MLP neurons of a small language model. Each row is named by its layer, matrix (down: output weights) and neuron, and shows model dimensions 128-255. Each number is 128 + 24 x the weight over its row's rms, rounded and kept within 0 to 255. A neuron's up and down rows have the sign that makes its largest values positive.
A block is one neuron, or neurons of one layer that tend to fire together. Before each block is what it responds to, as a language model described it from the Wikipedia text at the highest values.

Responds to: Abstract process nouns
L8.down61 [111  97 129 103 114 128 154  86 105 170 120 127 131 181 125 116 138 154 159  95 165 125 100  70  86 156 127 137 132 149 150 143 150 109  89 120 165 124 110 103 116 138 174  98 152 140 134 164 165 121 138  86 136 168 164  52 138 118  99 122 136 152  99 140  99 123 112 166 127 123  84 132 103 133 126 112 115 135 128 137 143 136 143 111 119 125 124 137 130 206 115 111 139 138 116 163 130 118 132 145 162 145 124 105 120 113 166 137 114 151  85 168 152 159 118 143 121 164  95 123 157 100 141 167 102  98 184  98]
L8.down154 [109 128 146 162  90 117  91 102 172 133 140 120 127 116 133 147  61 137 126 154 116 111 150 104 166 174 100 156 117 152 146 163  78 136 112 158 113 116  96 110 143 151 131 159 144 149 116 179 126 138 126  92 127 169 150 139  99 140 113 114 157 151  98 134 110 139 102 111 107  73 140 142 146 104 137 106  98  71 163 127 114 149 123 116 131 140 134 151 122 120 127 120 140 135 162 111 106 147 112 164  82 140 139 134 115 132 145  80 136 154 132 173  97 119 174 154 114 156 108 130 175 141 131 133 159 132  96 176]
L8.down176 [134 137 154  89 123 137 159 114 136 106  97 107 156 156 117 142 126 107 119 125 108 153 154 136 133 126 121 138  63  81 137 149 144 148 113 124 133  87 102 141 139 128 137 145 172 117  90 114 140 113 144 130  91 105 106 123 119 153 126 157 127 127 136 132 139 157 116 134 118 127 110 148 140 101 145 158 131 158 137 168  90 132 144 123  96 120 136 141 101 134 149 136 114 105 131 166  93 139 128 120 130 105 120 137 119 158 134 112 155 147 159 109 131 115 162 121 122 168  77 137 123 116  97 119 148  90 147 135]
L8.down223 [132 120 136 130 170  85 134 119 135 145 165 126 176 131 140 115 147  87 146 149 112  81 126 149 109  68 128 151 114 114 141 112 112 116 110 113 113 125 136 149 115 150 141 126 113 103 177 130 148 155 126 124 128 114  77 106 113 104 148 162 172 139 107 138  90 124 137 118 116 128 137 140 159 178  85 134 159 157 136 145 138 114 131 143 145 142 157 173  90  98 132 182 115 171 130 147 120 170 156 160 142 155 145 114 142 177 121 126 170  97 136 137 136 122 137 139 133 168 127 104 141 149 131 152 183 140 109 120]
L8.down254 [146 177 114 134 115 139 119 170 150 115 132 116 124 139 137 148 128 117 129 129 163 151 102 140 113 144  84 133 139 143 120 162 149 145 106 135 134  88 138 147  89 160 146 120 129 121 117 126 131 127 117 124 119 122 112 155 156 121  84 140 146 131 125 149 119 125 136 145 150 139 117 126 136  69 133 116 126 165 109 142 108 101 138 126 134  86 119 159 122 141 146 139 145 129 121 130 149 126  92  99 131 124 153  91 114 100 114 100 124 146 132 193 152 135  81 204 156 173 147 165  69 134 136 147  77 146 132 123]
L8.down330 [126 143 145 117 155 104 154  69 139 100  97 138 127 169 135 139 159 114 157 127 120 124 124 143 128 119 161 118 165 118 149 119 143 100 136 140 123 120  88  95 126 132 183 133 169 146 137 133 126 144 139 121 146 137 106 144 137 137  99 137 118 154  95 157 106 159 160  80  94 158 115 129  99 118 158 131 117  93 102 128 179 151  97 162 102 115 132 133 121 126 113 125 100 112 170 172 129  95 123 111 113 107 163 117 135 145 111 117 175 125 138 163 137 122 164 137 127 122 109 134 141 137 155 106 119 112 118 128]
L8.down526 [130  97  95 120 141 133 151 128 136 109  91  98 176 147 140 147 113 147  81 122 151 126 105 131 148 161 160 150 125 110 105 123 129 106 142 133 144 112  72 168  68 123 106 153  84 100 104 106 129  99 142 113 145 142 137 152 102 137 109 140 150 125 106  67 144 131 125 126 138 178 137 121 109 100 152 134 171 150 113  99 100 133 124 104 145 120 101 117 121 147 148 105 105  93 121 107  92 143 120 158  94 112 110  90 116 123 150 118 164 140 129 210 135  94 132 136 111 149 102  96 117 113 136 116 110 121 149 123]
L8.down774 [145 177 121 116 147 132 138 103 111 148 159 129 127 139 115 172 165 141 147 148 143 109 100  84  99  94 109 114  83 102  84 133 152 123 183 147 161 147  76 173 113 105 124 152 134 120 104 154 169  89 142 126 125 204 117 121 117 147 105 118 162 136 161 143 163 154 136 140  87 136 126 134 134 134 136 123 122 115 111  95 158 136 113 132 111  89 149 151 120 108 153 109 142 115 175 109 123  95 109 113 134 135 115 103 105 132 141 172 169 126  71 196 105 161 159 118 121 108 111 146 189  92 135  83 155  97  82 137]

Responds to: Table row openings
L9.down92 [131 120 108 161 127 159 137 115 129 135  99 151 106 117 122 150 143 146 139 129 136 118 163 111 101 159 148 138 127 134 138 141 136  79 131 107 104  97 137  84 144 154 109 131  76  90 153 119 114 124 141 109 143 120 114 108 140 110 132 139 165 154 176 135 108 170 122 159 101 123 113 121 117 162 160 139  93 106 120 131 163 138 127 113 112 171 155 112 123 152 108 122 131 152 152 141 137 117 110 124  92 137 114 111 103 125 121 195 127 144 102 126 168 177  76 164 143 178 160 106  88 101 148 129  95 146 136 136]
L9.down151 [116 134 133 127 144 154 165 141 141 104 145 121 163  92 135 132 112 140 144 192  99 108 168 152 111 149 140 121 121 133 114 177 144 132 126  87 156 126 127 110 139 125  67 135 175 122 121 155 114 141  98 128 159 130 139 103 153 109 110 130 141 100 107 145 137 106 113  99 151 155  92  93 141 144  80 167  83 104  96 118 114 144 158 139 125 123 117 138 137 145 145 107 121 165 141 140  99 138 113 136  68  70 117 122 147 121  94 106 136 116 143 145 100 144  92 106 173 155  96 111 122 122  85 154 162  51 115  74]
L9.down241 [108 133 108 108  89 127 143 189 142 136 160  96 126 106 129 157 122 117 117 144 136 137  78 133 146 106 108 158 151 121 144  77 143 124 101 119 113 128 132 115 137 154 112 130 116  87 103 151 102 110 101  99 112 138 108 125 134 133 155  85 115  93 165  89 154 174 104  91 130 124 140 112  95 101 146 103 140  87 161 149 123 108 150 120 136 101 138 123 142  93 130 145 118 128 113 105 157 160 122 124 122 115 138  93 134 132 156 146 101 119 144 104 117  99 139 111 135 123 125  75 114 184 129 153 125 116 125 111]
L9.down585 [149 173  99 142 129 121 161 143 103  93 101 123 157 107 138 154 144 130 174 115 125 113 108 154 126  79 151 126 121 163  89 128 149 103 112  97 150 145 134 155 128 117 135 161 117 169 132 125 108 112 127 121 148 136  97 120 138 132 139 121 181 182 132 109 135 150 113  38 128 147 102 182 143 122 174 110  88 158 120 125 119 149 131 156 141 118 140 132 125  95 100 108 126 145 113 129 134 145 118 138 172 131 149 123 115  96 151 126  95 146 128 164  98 158 139 120 141 126 157 112 134 104 120 140 145  89 104 143]
L9.down800 [141 104 114 108 139 134 135 141 124 118  92 132 140 142 113 119 128 189 166 144 132 115 127 138 133 192 146 151 173 101 103 171 170  69 120 162  99 112 149 134 100 144 104 134 131 131 112 136 130 146 123 134  85 103 102 119 106 120  95  93 159 120 104 154  61 145 139 164 115 132 141 168 138  77 126 128 121 122 146 126 114 112 110 134 112 106 115 132 141 102 133 102  89 109  94 106 134 136 130 108 146 118 104 105 131 132 144 168 134 112 130 155 137 126 113 122 207 145  96 182 180 131 121 155 103 131 176 140]
L9.down905 [172 113 162 113 121 129 122 122 103 143 103 117 111 141  67 124 176 127 112 153 163 120 105 131 135 137 138 119 133  97 120 113 142 152 134 127  83 137 129 156 137 122 111 106 150 154 170 120 121  81 126 119 138 109 131  96 139 123 100  72 138 163 108 102 151 154 137 113 140 111 118 127 155 143 111 127 114 147 139 164 107 138 136 131 125 155 141 103 132 154 159  88 112 123 118 130 124 156 104 136 100 106 105 137  95 105 132 115 167 140 150 126 128 141 135 133 126 127 124 155 158 109  84 171 158 130 154 127]
L9.down984 [151 116  96  87 106 107 125 123 124 181 103 109 131 156 137 112 140  93 121 117 107 143 162  93 101 130 138 139 116 125 108 146 164  85 128  84 113 138 146 116 113 156 108 149 144 130  82 132 115 128 144 136 142 120 144 107 118 106 141 117 123 171 109  93 102 102  97 103 151 140 128 109 112 144 127 115 134 123 132 125  98 100 104 155  98 122 173 139 122 134 106 149 111 110 106  85 150 128 145 130  94 132 101 100 115 113 117 156 124  85 117 116 187 167 114  92  77 145 101 143 101 106  89 135 126 142 100 121]
L9.down985 [ 83 148 147 110  90  92 132  92 110  74 119 107 151  89 147  83 133 147 153 164 152 104 179 140 119 124 144 164 110 117 138 141 127 137 116 127 125 146 125 130 137  99 136 135 140 127 127 112 116 149 107 100 131 153 137 123  80  61 129 108 117 164 133 125 136 141 130 195 113 124 164 120 144 147 154 167  92 139 123 144 113 128 120 124 141 159 141 138 130 106 102 126 113 112 121 114 128 128 123 139 120 101 143 126 117 109 139 139 119 135 127 119 128  96 151  90 155 146 119 133 148 156  88 177 120 139 142 138]

Responds to: Table cell entries
L8.down15 [147 139 136  60 123 128 141 121 141 133 145  96 153 125  94 105 162 154 109 153 139  79 142 124 121 133 110 120 134 125 135 112 112  93 115 113 152 141 134  92 140 168 169 126 146 158 139 109 153 106 104 162  95 124 130 144 133 101 116 181 120 170 107 141 131 182 146 133 130  74 154 173  96 158 141 128 131 153 137 144 117 108 147  90 146 113 133 142 116 109 108 129 129 126 170 119 129 157 119  95 158 143 157 113 126 104 146 144  98 106 117 138  93 118 152 123 126 106 128 100 132 145 107 112 127 110 146 110]
L8.down221 [115 114 114 132 121  88 131 104 115 150 101  92 104 136 106 132 167 107 134 178  69  95  82 104 147 138 123 130 145  97 152 115 114 134 116 158  98 122 180 136  86 136 102 118 185 161 141 145 124 162 117  78  91  97  74 131 154 110  68 135 113 103 123 114 120 117 111 186 157 105 149 151 133 117 138 133 114 160 125  91 141 142 106 113 184 112  94 172 131 145 148 128 144  83 101 131  80 154 150 148 144 121 158 138 118 118 141 104  87 133 122 114 100 152 144 156 126 117 147 174 181 105 177 146 123 157 125 142]
L8.down345 [142 101 148 157 150 132 129 133 117 177 132 125 119  88 137 124 120 103 100 169 108 138 111 114  93 180 125 127 134 132 105 130 138 127 110 142 121  86 146 114 167 144 151 166 107 145 102 153  77 123 140 148 109 140 146 128 132 140 108 120 154 167 121 147 120 134 102 119 120 141 139 134 112 138 122 145 176  78 152 127 130 120 150 143 109 167 142 185 122 122  71 125 142 136 106 121 111 175  72  87 121 151 100 144 154 105 149 103 131  93 145 133 143 102  90 194  87 104 195 126 129 162 101 116 101 147 111 123]
L8.down407 [171 121 148 145  90 128  92 133  94 157 158  91  95 147 126 155 165 130 156 161 119 128 133 127 156  95 112 141 105 159 111 110 108 118 121  93 147  99 176 140 138 117 116 125 171 112 138  98  85 180 133 124 153 115 138 138 142 122 136 155 132  97  77 111 107 192 149 106 129 107 123 122  88 128 123 182 129 194  88 130 138 129 107 146 113  58 125 124 129 110 101 102 124 144 118 118 124 121 106 109 141 113 140 109 119 153 151 128 107 137 120 125 106 133 130 109 109 173 156 146 129 127 144  95 154 142 115 106]
L8.down461 [110 144 132 102 124 111 116 155 158 150 127 134 138 113 136 117 140 137 139 155 137 123 166 186 142 142 178 163 160 142 134 117 178 137 131 117 130 136  90 151 177 147 156 126 160 140 101 135 112 158  91 142 145 108 134 129 107 114 178 159 149 139 156 140 168 143 108  99 134 108 163 109 140 105 169 134 146  80 102 121 127 170 155 109 112 170 209 135  97 111 134 100 171 111 135 108 149 154 117 150 127 115 123 106 137 155 131 136 110 180 132 153 175  86 114 120  92 142 160 154 113 120 134  85 100 135 136 147]
L8.down661 [133 151 159 113 129 134 151 109 110 127 106 115 108 134 113 117 182 109 111 133 103 136 124 136 107 131 108 130 125 103 140 123 103 152 119 146 134 132 103 117 101 136 173 116 153 177 134 117 167 111 122 140  97  81 130 134 176 132 115 155 178 134 145 134 133 150 155 189 157 132 140  74 119  97 133 105 123 144 159 145 161 157 142 125 156 118 165 108 121 138 141 168 150 137 175 140 182 154 168 105 147 100  70 129 163 142 124 109 123 143 106 123 157  88 161 106 102 126 125  96 127 178 104 157 102 100 110 166]
L8.down732 [142  89 126  89 166 100  63 113 129 168 131  93 125 126 109  90 155 159 142 124 131 148 125 143 210 122 137 125 127 148  91 136 149 129 136 146 110 124 110 127 118 137 165 140 177 131 151 162 115 144 109 127  73 163 101 141 140 130 153 129 119 130 139  73 123 148 111 139 137 115 123 138 120 115 148 123 114 135 153 149 151 137 108 122 112 128  81 131 116 136 165 148 113 147 167 147 126 166 142  97 123 123 140 125 113  86 171 152 152 151 133  79 148 117 117 115 120 142 164 155 132 125 122 168 108 142 113 156]
L8.down918 [134 111  93 108 164 146 123 172  98 104 136 178 128  86 106 101 119 167 122 151 123 145 137 114 150 150  93  98 123 119 132 102 109 170 136 150 104 140 122 141  99 119 135 136 143 128 166 100 175 101 127 141 137  83 118 180 142  76  96 135 134 124  84 168 170 124  88 101 139 112 117 145 158 128 125 117 135 149  98 122 122 168 114 130 164 156  88 185  95 146 143 141 138 126 148 141 118 125 136 103 114 152 159 134 108 145 175 103  89 121 179 165 155 154 152 135 143  99 106 124 140  73 136 143 132 115 110  95]

Responds to: Abstract action nouns
L9.down29 [143 123 125 132 192 150 155 140 109 131 149 112 159 126 127 116 114 140 141  92 123 124 105 150 111 102 159 124 121 106 103 137 113 115  91 156 177 157 119 163 120  94 114 158 120 136 114 174  93 113 130 111 123 138 117 138 142 114 107 123 177 124 115 159 140 148 117 150  49  86 113 140 128 120 166 109 130 107 139 177 124 157 120 134 152 122 125 126 131 112 123 137 103 106 137 123 131 102 158 125  83 105 124 114 105 153 121 171 132 116 134 128  92 121 131 132 116 135 120  98 136 114 127 148 137 139 180 137]
L9.down89 [117  86  76 141 124 110 113 108 126 176  98 136 136  90 165 104 119 178 132 155  90 109 112  79 167 115 177 136  75  84 106 150 152 162 123 168 139 106 129 101 141 129 167 128 153 145 155  86 119 135 163 115 133 125 122 148 141 146 109 127 136 147 136 142 123 108 138 114 133 155 113 103 143 144 103 150 125 122 118 115 192  85 131 140 102 140  75 116 139 138 107 138 107 105 139 124 116 166 127 160 109 116 163 139 110  89 151 173 102 166 157 133 142 120 124 171 129 111 101 127 145 135 120 179 130 125 151 163]
L9.down363 [110  56 148 147 108 114 118 155 172 116 132 126 138 132 144  89 111 102 138 134 112 104 160 108  93 114 181 129 151 118 105 123 130 130 102 132 112 124  81 162 116 112 134 151 125  90 171 138 107 145  77 113 128 158 159 182 143 142  94 172 118 123 147 132 176  99 141  94 157 163  98 156 134 116 186 119 148 100 155 207 147 171 156 162 105 150 136  66 138 132 101 137 105 126 133  68 167 155 126 117 136 139 118 115 159 136 170 152 178 111 157 174 125 137 128 169  74 108 106 127 127 148 114  86 146 131 145 102]
L9.down407 [113 109 149  87  97 161 101 135  68 133 106 105 128 106  74 182 169 149 139 158 119  79 133 114 141 153 145 137 104 144 146 124 144 158  87 137 133 110 104 146 201 102 133 176 118 110  92 131 123 119 141 101 148 155 152 135 107 127 112 156 114 142 160 135 103 143 140 155 105 124 122 143 122 151 117 123 124  95 138 146 126 164 159  82 138 126  97 110 100 103 173 104  99 100 139 175 137 146  94 105 149 142 126 167  88 114 163 131 106 132 128 158 182 130 107 122  88 150 105 124  80 146 138  73 149 101 103 177]
L9.down527 [108 125 128 120 144  93 112 116 118 115 125  96 125 119 139 159 171 159 119 131 120 123 150 133 142  92 174 125 172 151  77 135 139 135 168 131 127 129 108 109 133 116 123 144 132  69  81  94 115 153 149 142 127 117 138 122 127 146 160  86 155 152 126 144 159 128 124 140 133 144 150 104 159 138 137 140 139 143 152 101 126 123  97 125 114  93 139 168 132 134 164 116  97  92 112 122 113 137 151 124 152  92 120  63 168 163 111 160 152 127  62 148 108 125 106  77 170 106 121 102 128 123 114 111 105  89 133 131]
L9.down598 [119 140 154 128 119 140 144 102 172 151 171 138 109 158 123 163 141 138 118 104  86 163  86 196 119 148 130 160 118 166 116 192  73 100 148 136 139 122 164 144 100 118 164  78 148 123 157 136 122 124 140 105 134 122 109 112 127 146 140 135 100 158 123 118 137 144 162 189 114 141 154 121 139 149 128 126 139 133  99 134 132 126 104 135 132 151 152 116  83 132 110 149 124 119 137 167  97 110 139  56 138 102 158 158 158 118 131 157 195 139 151 108 116 161 135 149 159 137 133 114 135  88 128 128 101 134 131 166]
L9.down728 [134 161 117  98 149 116 153 119  87 143 143 138 105 137 122  98  96 102 123 114 128 143 184 107 118 128  86 106 170 131 127 114 170 103  75 118 154 113 116 118 160  78 151 102 123 161 139 160 151 174 135  97 128 125 139 173  93 142 143 113 135 122 133 132 103 141 111 104 164 153 116 119 129 112 104 163 122  91 139 132 132 150 146 130 107  55 146 151 139 117 106 129 138 126 143 124 205 198 117 156 137  91 150  89 109 140 128 135 112 124 139 107  88 140  93 149 135 101 115 144 118 178  93 161 121 141 153 145]
L9.down980 [129 130  74 112 152 103 102 150 152 100 146 134  86 155 114 127  97 161 147 110 137 129 103  78 164 105 129 133 144 191 147 105 153  84 112 130 125 142 122 137  90 135 153 114 110 134 127 152 142 150 130 102 136 147 131 122 122 172 117 170 112 135 124 112 140 131 123 111 122 135 113 112 134 139 102  89 106 117 166  97 136 111 144 139 174 139 144  79 128 132 108 114 134 138 118 117 102 155 161 141 124 129 152 123  93 114 103 152 114 109 140 121 126 154 139 123 147 106 145 182 137  75 116 115 113 140 151 100]

Responds to: Four-digit year tokens
L8.down30 [125 157 104 178  98 114 158  98 129 152 117 133  98 123 147 129 164 123 128 128  94 162 139 112 105 125 125 111 137 122 151 159 119 156 134 137  90 173 149 159 125 132 152  94 131 133 116 116 138 130 154 117 124 126  93 111 175 136 118 149 122 139 144 139 139 116  90 133 129 148 159  87 176 123 164 141 165 112  78 157 129 141  97 128 145 117 182 125  90 103 100 151 138 148 102 115 136 106 118 106 126 104 166 139 152 120 105 164 134 115 140 154 117 138 102 143 154 167  97 128 109 151 124 154 127 147  75 114]
L8.down406 [130 107 146 149 121 120 159 151 120 140  69 111 123  89  74 155 136 113 132  76 121 132  96 162 134 134 128 142 129 171 159  96 122 107 128 163 108 143 125 136 153 189 180 105 124 125 136  96 143 114 154 115 167 127 102 112 124 114 117 133  96 176  82 130 127 109  90  72 151 167 137  89 161  91 163 177 158 128 134 148 143 125 131 167 150 166 183  99 112 142 172 112 140 101 110 121  91 212 132 130 112 103 106 137 126 152  78 142  93  93 106 136 111 146 134 117 134 131  84 123 131  62 147 127 141 125 128  78]
L8.down557 [100  67 115 105 129 139 145 175  79 121 146 151 157  90 141 142 148 130 138 127 148 111 114 165 143 150  88 171 116 133 130 110  98 143 148 110 109 191 154 138 172 114 176 132 102 180 129 122 167  89  94  89 144 167 123 127 117 116 138 165 112 122 157 141  84 166 101 123 132 114 165 123 137 123 127 102 114 130  90 113 162 145 128 184 137 124 149 150 104  99 128 148 141 149 131 127 147 107  71 111 161 117 157 119 145 184 126 140 156  90 111 148 114 165 146 158 148 103 137 144 151  97 132 115 163 153 153  94]
L8.down758 [134 138 130 151 122 150 135 175  98 152 102 146 148 159 107 113 139 147 137 127 135  68 150 126 101 128 159 133  98 171 146 147 139  94 139 163 133 140 118 147 119 140 139 145 157 125 119 149 153  99 113 105 146 133 153 116 145 135 150 161  89 157  99  84 130 129 119 118 120 104  89 135 140 131 113 136  44 131 130 145  95 119 153 134 173 146  86  91 119  95 163 151 161 168 136 126 125 124  83  92 148 101 110 138 172 103 151 140 135 103 100 142 135 113 161 143 137  99 124 146  96  97 166 122  99  94 148 149]
L8.down880 [134 106 138 136 114 134 157 137 146 168  99 158  99 133  91  67 147  97 152 172 143  99 135 164  74 151 123 115 162 129 136 120 128 155 108 126 132 128 120 130 147 166 121 133 130 170 119 120 149 138  71 152 171 102 110 113  92 162 115 156 110 164 110 120 129 140 145 110 132 138  67 149 124 145  80 128 158 118 130 111 155 138 138 165 147 158 160 153 156 147 130 137 115 180 120 116 102 106 125 120 154 102 149  78 151 126 109  95 155 149 138 145 148 109 157 129 164 133 121 174 101 125 108  97 107  93 138  75]
L8.down953 [134 140 186 149 125 134 157  98  98 140 125 139  93 122 123 138 175 152 116  66 143 118 129 128 146 105 112 112 113 154 144 161 139 159  69 109 126 110 103 165 152 128 169 144 132 140 137 132 103 149 139 138 127  96 132 108  84 103 133 119 132 106 115 126 144 183  94 125 136 132 125 125 153 169  80 135  78 104 138 125 118 112 106 151 142 152 109 104 157 142 154 159 125 138 155  64 154 124 109 142 167 129 142 143 154 111 163 141 158 111 138 134 153 166 145 146  97 151 104 130 114 107 136 127 127 158 152 122]
L8.down963 [122 147 159 124 109 115 114 111 122 161  49 146 127 127 172  96 136 137 108 122  95 157 141 132 163 142 100 123 118 148 118 122 178 162 109 139 129 101 126 150 134 146 147 136 153 104 154 117  85 124 155 139 173 116 112 105 146 106 141 136 103 129 137 106 118 121 107 119 107 103 170 166 129 114 134 116 115 113 196 127  80 131 116 121  81 145 132 133 148 126 136 155  95 129 128  83 145 163 150 119 183 109 162 102 123 123 144 184 108 151 131 108 135  98 123 119 156 135 103 110 135 143 121 121 141 126 113 138]
L8.down968 [137 162 154 104 151 112 146 136 120 111 134 135 111 140 167 120 115 115 168 133 120 135 135 145 153 103 171 129 124  83 137 146  92 141 169 147 103 114 158 149 139 160 126 121 112 151 115  90 159 136 131 162 133 142 108 147 140 106  86 108 110 119 110  94 108 113 134  80 153 122 137 101 122 109  86 122 116 134 135 148 119 115 136 153 144 167 169 101 111 147 134 142  92 125 122  96 124 182 142  94 135  94 114 162 129  88 109 154  97 126 114 158  83 178  59  89 114 129 137 130 142 106 164 129 171  87 125 120]

Responds to: Year numbers in lists
L9.down155 [120 129 119 120 144 138 136 143 132  97 144 165 152 129 122 129 133 156 110  86 136 161 106 104  97 182 119 141 136 110 118 141 163 114 138 172  87  82 147 132 123 121 138 140 123 124 157  99 102 100 100 117 126 169 105 129 128 157 130 128 130 124 115 151 100 163  97 119 164 127 105 124 120 179 136 159 100 109 104  98 108 173 127 128 173 152 127 130 112 154 157 114 169  78 164 156 128 117 125 163 132 145 133 142 120 155 211  92 115  99 108 131 117 117 164 152 103 163  85  93  95 138 113 112 109 124 158 136]
L9.down420 [170 119 164 131 145 121 119 121 110 145 100 102 126 167 145 104 177 110 197  97 114 142 143 141 107 127 140 132 132 164 125 128 160 131 173 153 129 130 100 107 116 149 141 142 124 168 133 146  95 124 119 109 153  90 148 134 148 140 115 120 107 123 136 160 147 108 145 110 156 141 153 178 141 154 125 185  91 155 116 135 129 113 112 142  84 176 137 125 127 149 131 117 131 124 107 134 151 137 133  85 152 102 182 129 125 159 164 146 106 155 121 113  97 113 145 132 146 111 140 125 132  98  87 111 138 147 154 158]
L9.down514 [110 124  97  61 132 146 130 101 130 121 113 149 161  93 113 109 131 105  84  72 119  94 114 100 118 161 118 110 125 106 160 127 160  86 143 158 165 120 137 111 141 101 134 146 129 119 154  97 134 149 157 186 155 145 131 126 125 151 126 149 143 156  99 164  94 112 102 125 105 120  90 122 128 146 151 123 152 155 130 199 124  89 158 146  76 113 172 119 161 110 133  81 161 153  79 133 133 137 121 164 165 112 101 109 117 111 123 108 112 102 136  92 159 118 146 136 129 110 130 119 126 151 141 149 101 161 102 139]
L9.down624 [111 133 125 113  92 143 136 106 168 109 133 139 159 136  97 129 112 165  94 136 118 135 161 137 159 109  90 144 113 107 179 166 135  98 131 142 158 102 152 103 130 153 105 131 158  95 144 102 140 173 164 148 120 147 122 125 125  96 134 142 163 122 104 137  75 101 157 153 147 140 147 161 150 124 147  93 123 141  82  91 140 155 117 142 106 155 119  86 153 148 172 129 189 152 140 110 138 147 140 114 170 110 122 179 123 143 129  76 181 126 114 112 148 123 107  93 109 159  82 116 188 159  79  94 167 102 158 103]
L9.down648 [110 121 107 146 131 146 127 120 131 131 149 176  99 138 167 107  98 109 142 149 135 164 146 111 153 118  93 165 108  95 158  97 125 165 107 121 151 116 142 104 113 162 166 117 119 111  82 175 144 122 155 112 129 144 141 118 138 138 142 109 101 143 119 127 115 107  69 138  92 129 105  94 119 130 122 146 114 113 116 157 146 118 135 151 132 156 114 132 100 184  66  96  97 138 125  93 155 191 141 100 120 125 141  82 115 126 116  89 104 102 120 102 150 109 149 140 125 100 146 128 130 132 143 122 118 142 111 106]
L9.down746 [111 126 158 116 160 124 132 119 172 102 103  99 150 144 116 115 134 166 171  51 131  89  85 107 157 110 133 111 125 153 134 118 149  99 111 134 106 135 114 127  94 154 110 123 110 149 172 122 141 114 128 131 120 137 108 131 129 144 135  98 121 128 106 159 101 114 128 104 134 123 184 123 132 127 137 129 159 106 152 141  87 145 126 160 173 155  98 170 109 138 149 125 109 134 117 125 101 154 130 118 164 119 120 144 168 136  75 154 136 102 160 165 149 122 102 122 144 152 118  92  98 101 116 133  91 118 119 132]
L9.down795 [143 108 137 126 115 104 124 121 141 114 106 133 128 144 113 141  93 109 121 151 112 155 153 124 115  94 115 153 142 123 121 199  97 124 184 150 132  98 149 122 141  93 157 127 102 133 118  98 145 132 115 128 167 156 192 153 122 131 153 201 106  82 150 117 137 130 105 124 150 129 169 112  94 107 123 108 127 108 157 126 145 150 105  95 143  94 104 148 123 167  97 117 111  90 121 141 133 115 107 211 101 128 164 125 153 157 131 149 106 114 156 124  95 159 135 128 134 146 127  78 136 132 151  98 111 129 147 145]
L9.down819 [140  97 144 134 137  90 174 144 113 132 111 119 119  96 137 122 148 161 102 176 103 132 121 120 175 145 118 138 117  87 132 125 122 132  88 104 124 163 117 167 180 156  96  94 155 125 125 117 135 107 150 126 115 124 121 159 122 111 145  90 112 177  82 148 106 136 117 132 142 146 123 104 171  84 125 158 114 106 127 118 142 110 141 162 118 177 111 139 106 110 124 145 134 167 129 152 121 121 126 114 107 116 140  93 136 127 131  65 116  99 169 137 125  60 136 102 105 141  73 132  77  87 101  88 187 117 123 123]

Responds to: Table cell values
L11.down67 [144  89 147 130 102 130 132  75 119  90 131 146 109 119 136  97 110 145 150 177 108 130 101 139 110 121 158 135 106 137 154 100 166 111 140 178 131 136 164 114 122 119 120 129 159 120 120 113 154 137 120 117 172 134 134 148  66 126 203 135 124 131 109 135 108 166  97 145 140  76 106 160 113 127 152 112 148 176 143 105 143  80 123 132 137 141 118 127 135  89 123 163 163 178 147  79 136 104 167 129 129 160 129 130 101 124 156 128 110 122 122 132 155 134 140 107 151 156 110 116 139 143 126 112 128  97 150 135]

Responds to: Accidents and natural disasters
L11.down979 [149  90 126 135  95 103 103  60 135 127 124 161 189  90 151 138 115 149 155 110 147 137 112 146  78 150 134 129  95  95 129 128 162 130 147 157 142 166 154 114 142  72 159 121  98 144 119 123 112 131 126 129 132 125 133 117 133 103 134 145 133 132 117 159 116 143 120 179  78 107 132 162 180 128 148 133 128 145 160 141 140 144 157 116 111 112 163 146  94 144 125 178 150 119 117 110 160 125 165 139 109 123 145 157 104 127 147 127 138 109  94 132  84 108 122  76 129 120 130 125 103  97 140 113  81 170  93 141]

Responds to: Table row-leading numbers
L11.down32 [146 151 105 113 147 103  96 125 142 111 149 124 103  93 151  97 128 134 186 183 143 133 164 156 126 116 111 145 122 119 149 128 140 119 130 132 156 141 104 100  55 146 152 130 131 136 142 136 132 100 107 114 136 137  84 136 101 139 110 181 130 130 125 117 150 132 116 108 114 152  94 119  85 139 121 124 137 165 125 104 132 141 126 147  95 143 135 136 124 109  86 135 159 119 154 157  93 167 144 113 150 154 119  81 137 114 119 103 123 109 156 127 146 143 136 102 159 119 104 118 152 125 122 156 108 159 130 108]